config = dict(
    intermediate_size=640,
    init='uniform',
    init_std_qkv=0.0496,
    optimizer='adamw',
    max_steps=3756,
)
MLP neurons of a small language model. Each row is named by its layer, matrix (gate and up: input weights) and neuron, and shows model dimensions 0-191. Each number is 128 + 32 x the weight over its row's rms, rounded and kept within 0 to 255. Numbers have three digits each. A neuron's up and down rows have the sign that makes its largest values positive.
After each neuron's rows, "fires on" lists the tokens most often at its 100 highest values on Wikipedia text that the model never trained on.

L4.gate151:128132063160161174125148090149092140124169166151122142167075160133107063140124160131104178186176101145121172120121149122149132187130139094121072150125169171130124126202156159175089046144151138138116100133143134073091115105115120179052110135103164134073135052092225036137138125158113108136134139114162037134086098120154104192099138118173145111149111117163138117132198093149140129153153132121178095119113135076090125131127152192100088105111144106117052078086124119108142130132136125176100124164096116144102135105073123121156135105097090117143110116092106158134137095133112151118
L4.up151:107165100178125091086138140102108147099187104131084059152138120147146139079180138088133124157103088127154116080130060137109096186133144207171146130145141135153042142172154076106135156148132103142145127163186070155149055091107101085146167206099120103116118157147066186164148104133132167122105079119118153159106134113130128129164137118130133128140134073190136113084163102064149132073142156072111166098186112179129176155123095138120102154194176100131097136118130164110141084139097102132119176073104108145147142154098144129092160051130157147102120154108131176149160082133146120122
fires on: "r", "ro", "row", "t", "nd"

L4.gate197:152134104087112143057140092137101151146149076157161128123168101166132078117147088135143098141116049181192111125100140140086138126161154092127120150128163139111112094106104134158094143065153149088134106101148097121101103160104133059077142133148076139115155196149108124102098129098154135151109078147151106160164118165182076163115118135168155171154137193109090148128114117103195148104119105132123148119123121107123129091123170025143088158175116129134134161109141120160205074194177124144076190151144102152208115139113199125114165132127107162142129107113163092049175164150106157124
L4.up197:167120119132143161133141123154103170125138112092159179060111152147170117086123135128141148156148164183178132117186090111119106099136092089157120130167100140121108138086124146145115100132125129090085050152141139111132020171095167094121168133125100107104138155117087149105144105154231145141081130116085137129105149117171157149128107093116159080164180145098133157155099029146139116092141133142091156140073080101106164125104146071098168076173153158151180155126170141087131104179151216133130153151188071149137131116068165119177094111172094121140113120119128096125094169120172137117
fires on: " Sa", "el", "li", "ra"

L13.gate494:086132057091080133089163090085089137126149151138135141167128150130124149174160071108146096130175140094093110024159098133115098135118120148143171142158134130116163116091173153108125091114116073097109193131139095111086107147156116144080113123151089142152140192182122135185136029083143204099105112129210139137132153134144145187092113145097139160113173149093148099156108079147120174123105176138139124180168167083101149190134137118102168134120160142111155174136135144116120100130124151087089136107146197152068152162108070110132105066143106122092168122128145142094116073127134143072
L13.up494:158163088123123122123159172157110129135143117113170154106127145156120135193090080152174123141126159112117154139193132182137201107133197137140143094131103155087092139118147163123169155179146088091191168131125126075124088098116105113083149113151092163082140109139117178074197160131074177126109130062107143117160095216087156120144140151150133220151117120122119088137095155142108116139052130099120152126120122121124144135087156134143078133129096170096059171134109068156150073146146126176167177168156125197163097142158158157105111155159130172129176116151159127186100115146165139094
fires on: "k", " to", "n", "ri"

L12.gate504:083150146121129163125121082128099140146115181111121189100081142156091122127176078112161119211116133118059087170143126104150118118070137102086180077164091141128112114163119092137147114077121122139086113123117079134144090147137125132152167110125053118078140126165180158024126095127101183118096181139146171096158141140143141155074110117142103123107111121109120128153083129072143206078093070111135127171191129145115127180148161137130121137125132114088018175139105080132138119062133125131100147149138093135132144165142143165074151134192115162142124127109123072137100122112175175160
L12.up504:137157079128078065087117108135169132091095149103128102130116140160076170145099127090197149118108104134135132084130149135125148091135197169089140120166134101152084099139115208202148143155104091157124111160109094146101156085176065063136118105089143138170176099152124137123121137163151133162153187160173117132126088129121145164145105169158145160102156130166153203109147151223098122133087089144132109154112131085129121112171113188089085145180108135136136138093137094112162192081092133101136160125093125162150149084141133079071139120143140107179145170201143105114176135106171151198
fires on: "---|---|---|---|", "|", "s", "e", "te", " "

L11.gate413:147145134118182167150143167078110142091117146136126064140074098116160192116128092155108137143098122139074146102158119132082105108177216117108116107160150125170124076118140163169126150143132088110132085100122140159145157141139142165087100159156121128092167070099122128118114084150102119086069132081128131113143125085129160122060128214155149144095137155031074149122142178116154144103152172146175155133148089072117109137207113090194147128186099148127126114106152080118208112122105133138091107106148116174137104119153110106120143045129104105134100157186174086151151195095131143124
L11.up413:152150094101162201118092142102153155135080159145092125194125133155131121127114158113175110139149106120103102089132143133116085135145119130094106131090137100189151119121157186166111108149066111142138154153132146169078232099182157122157144085135144129175173131158106075154171067074189137222145165094063174104091132088128186115112110144065147168097123116149096144170138107113137155125116093146151134147151114104161103134163070089112137110142137134093079173070127145091145142127063147120143147135103163155166087133155091104139111072139166131161188180110124107155126130075131091187
fires on: "s", "er", " ", "i", "lu", "z"

L13.gate554:170142113107123155071112117185174199055092143115136105153168150181138139132150105116190154143142174075096089156187105142100142140120136164113169113121173109203114127054070131103137151130140110120174106140114125091111073147125133151111091120116144132169114150132108145105178066149062161129116137168100143089166178058145168119079162129119170183149192147115119093131140171124129172077080117155138130131210107143120142134146071131051143093145105153157112170153098110183157104118111131088120109129115152129148139168167133048111154180172127128071165113118120159168101101145119146124
L13.up554:149115107112096134133139128111045156159100109141055140116124073136151173163124148128153126191141135069131135105155115107158137098158128069127138183164157135130120172152136179082069151141079129166169165184208143125141096117170143128138137117110094081092142122111083121154171133130169134149157129076070146175184116148147182080080098177117159124097091134161160168182142098101107114086062135106135092127142161139135166170103105124123120117079098160129115135088076143120117210105126112120078099132084115122206182141114180098173139099153188128117162136125128089111056115103110082132
fires on: "s", "al", "z", "ir", "ham"

L4.gate286:174106100101095089102123125214152120113125116112140145107184127175111120169145142051164144108161087127121131077169092110097173136172181126151124135134106110178147130092191145086115165117109164162126117118159100111066072145185063078102139144086130167178101174128100150112116076116155139107120102114233118139144139146083110162137124155096167169118128154098114165094177089136129095090153126112102102129144135065102181145111092080096067090118147106140136112121122151186188161128182128127123187185107159176124155138093136126116104116090121172142152058151117085074133148122086128115
L4.up286:125098114097145126093128132151131162101103151109140148084182153096120144138086147210097130105184116104067152100159118139192148122222086138158142140175091136109207126128161133148145061115131133134122123109170122115088130129124163077091123134121102165135123172145206100164145133112153139098127138057112109114112144079188173115179163127131166128124117153172187167128073135070097093122087135121149099111127142095180143151117153110104105094111142132135071136082147151120086157057115084093089100149201121135049058125099102164168149142199130141115122117074120125166141187124140114121
fires on: " Sa", "il", "al", "la", "li"

L6.gate562:131103070177112119140181150137090096133097113149132106104110117197123142203174075101177163094049116164180115141133182179112150163116191179099113182129129152115099105129169097102141148126105160063118135119159120115164113099164142176123140063110129120102144177110145120177119156147096057147152117120121131124097107064115185088086152095177086115158122096140116173127131117119116122071147155177095086159111102147096161150137101104059096177152119153113125181093073114126103077118169129107120085083132135122146160131117129124135132098150087178113144105177183160104153107082048088125
L6.up562:149169121108176143218135084122156103144156089175088123107204167118121131126124122132130142133163093145151135138138126141127141131188074120136086116142038166126133069098119104117128159055127125143118143128166161132161146115108090154163052166149141103145113155078167143087105125178081125102150078099155182137134127208098074120086126154082137088114141153091116171150124097130140145122162084193124115062093176104087153145164135093151150094100204133167122082115185131114156117127113127118115154149112137101156051147084112120160129150124129179160112091124096097094210090166126098102
fires on: "al", "ic", "ally", "le", "ical", "ney"

L6.gate110:158132059133119205116154173080135136158104084185102172109157132155139185147155132136148105094122154110180138133210121130182083143102166135128146159144121178116131153065115170084152192087116159079103176091142087104131094170083155089104160127155095085113128151116147099188126127157096140144126108092186114118075111098106166126120129123137082107125159082069158169153070121134124125079134152129112107156120158165072149169122088083149110129090134131118135154047154135100097138135128189102102114093108171142185126137125075132136120138165129116164129076183099200120043142114126099153
L6.up110:145114109117115130114158156123139078104124100155134108132167122138111179165138086122124105192172096151114136092118087145117124127125170193131104129176150169185070154135147151121061101182084155128110150156101072160176098069132145138124146159155126150195136152106192083081111155115127098107128169157108164096144160072103175088112175049089106104104180155178173134158068144108163102139148065160089116126115152161149100119147144149128116192114145109161115155110175049118180102155147167118142155153112092162179083180122109135154101096113147083187137121100067088097145107083100135124
fires on: "ic", "al", "a", "n", "ual"

L12.gate11:062111141123110200154156236099147151140076095127157153111117067124053097158139142148110127122150111134148083152161138107130135148115112109134126165147066159146115110117021145071146138101131079104168126133127101168179083125123110133178118169135099163144122104084157107155154122114091144175183118113101141172127138127194118161160105155122137124102099123147180074081142110078107122074162151090104138181159115107148054106126158089174104153109154078097095148057120160118165134102106096096136168140087159109190183149127119122136107082142134137107079144116125145108173166061137123103
L12.up11:112093126190192134126121137102109144121188096140126118148192126163139191122114109179087124168115056197119170084144087118126094073108090148089071143097083137133136118103083132095146140125126112115097111107144193093094145129152132109154080117113158126107166128116112099126100154143175095165156148138121148152084120122120127106133146166111040178064137096137106156166107119192182115080169107158123124107199129106110089174114095190186154149110170179090088124132095163115156147106094171099112075111170144129123076131126175189135116108146158119083167106147116059178167104135081139126
fires on: " "

L10.gate548:132112156176140126168111133170122112098157159135107134118129133128107118144142116111150150102123076111131132213137197164116161155142116190180127094138098111174095078120090134141169115176124109124070051128202110177106139106111113138117113147062080122084165110118160069156154160081158135109197100140115056144110145131146130146112131110091098075130181107098151112098136134062120147136130116073093084146117043066150173065107210132106109089148147125090087112094138143116148144170162087150121130193123130153121079178135165150161157116085089181100067102135097106129112117120106142127
L10.up548:099088100176110160094107150114101110045152131081116132148104126172087127132170088096140138157130096067095146119124095122110083102171160174129153132187168141153127137073141181100128092144123138123084117163092137133140116192113154142176119162144133128138143207116109151153112123106120123150065092165161116146121116178155155144084157037124174171198135195117110112100116087160081147138073141094097126139119133179030205182139145125135135062164144107152089103150176175209125160103083123125126125116113098087132152121111082135139103152166133150138111139109116151191111117161129156134
fires on: "er", "or", "r", "t", "der", " 19"

L2.gate524:056080150109121092106064117139144160140135142136110145188157071134122134111149129084206133157171106099113139189105117151113144125095147101067144175087135077187112123125135172122198108066124197152131123129151126179070122138188135154128128102133189165133148172119117111150143168152141118167153147097121127149136163095169111096085146134179124145134162189121136204094122160121119135083103138116100068095156141204121117091150161121102102104145088082108080147122087155174118162144162160137179150130136140136112150128116114181128064055093151124081150110102147188095104166190130131082
L2.up524:100091119117084140063060132127119154147093132117156127173173077134092126112157166095150112140137139105129135149127107168088097173132124125063145150123110102174114125097091149125187092064113188127116104128145130159071120117138102151100130077121153181089142182126109138154163157146148125178144154113146163089120175103170121108057166107162157140147149170104148158101117154117129125054122166121117113121134095201161144089156163130133080121135113041081091139077101165139098207103162158168187153080146135185148137197102122188109100064102133151108114100082145135104102183185127112125
fires on: " Al", " James", " All", " Mount", " David"

L3.gate184:114104129163090128142114131111123169079091120060145138111140139129180205117150095141092182123145118120095121080146147120134128140126170139125133142150105154139149133137097174138054141087059158115134209142129113150110152132122146118103124168163143149150124148151124128166107059143157152159141122190128075133131121194169114104169023224096173168154144151140085116171131103127181164119122089142200179106143119100116135117180100066122149160146123167170155135072136184173182146197074132149152155141129143172155185166119107134103137146162147123127146138106121082103106116101128155059
L3.up184:189107146131053130090070089142075162116103144082142125115097100106146168152176151145138085090171137153135120174128100127112115126100112143105169134121143119073097066125144169087109144083136112109071134099123048161148079140179091144101089120082147119104146150101107078121128167149184177146132131090075140142101127080108139179098153112114107168160126142098135186119084132125126089134133084107123113159121158059129171209091116120168085147153112139097116174109076072084078102134102182098100133149189068103095155119090097173133110174162155128100138135108064128110087164159083100145
fires on: "ra", " Bra", "el"

L4.gate325:130124124119113110131115065137053129126125112119128109180110160101182157125110089114139150089118142112092166152105150152152098156145211046106075189168151109161105119146090117104170087120143214170080145074127065122099077121144126145159141126117110123139108098096110110157151210135074103146146193093095177117182116108120113053140159116105086123154149126101131179150117137146104104112137152059115168087127153154120136146144120086137141165069150127092082178106119111095158165070146168157132134068134117096118145176082207138087141057106147153128097111109150163102132098103146125133
L4.up325:103136160101107109154169058127120168079129164179120151102122127086115079123164174138131099059116150150123101100069142183083108159128161138171154163116135083158115125089157125170209180126111171155110082115083127121134106127154120136166114117100104150196125073137146167128093120143164104133153136161155094125082184109144116137154149099139154134085107162125133146163077199134131131135161132125132199110156138132103090142119172215128112084177155104129102190103125140103142181081119102062168197095132090141117126124140152158171116057190102105110101171103158105147097057162125111097
fires on: " Al", " result", "leg", " final", " All", "spect"

L13.gate572:190100137116111166101129075123161146075147120121134174163130134172131093098147058178091111127125154085133127079102171138158111189154119150161121162135098139115141125099032155062124120134143214139162175162080132137145117117103144130107132154167102079136143123153137107120168119115131103133140123147149133102115090159062109163111152126134119177123127175083110103138146120107111125161096150062192148146127140111175108047087095127153092114071139132105170165096102154125139150068063218081154121156114097108103120175107100096113144063110163179164082122076167171163152110082145146151
L13.up572:135117164130187142171162164184120172145135095190087126171181136102141213159125102117172080125180155190177118087137135085138136077137129138106088177111116124145065123088078126142145121134115132144133122128155164105107154146164143084159049078122108156218096094114125140058074127103077117073131103090115142181133104093135148140126191105124076164096109099104105154132147156100141105176179122166143120118135098094152115129158143120118116098067175105093109148060152089136117155100105120102144162204138170130143151132159134119070126132108201163139123105149099153162138139147140151071
fires on: "\n", "et", " "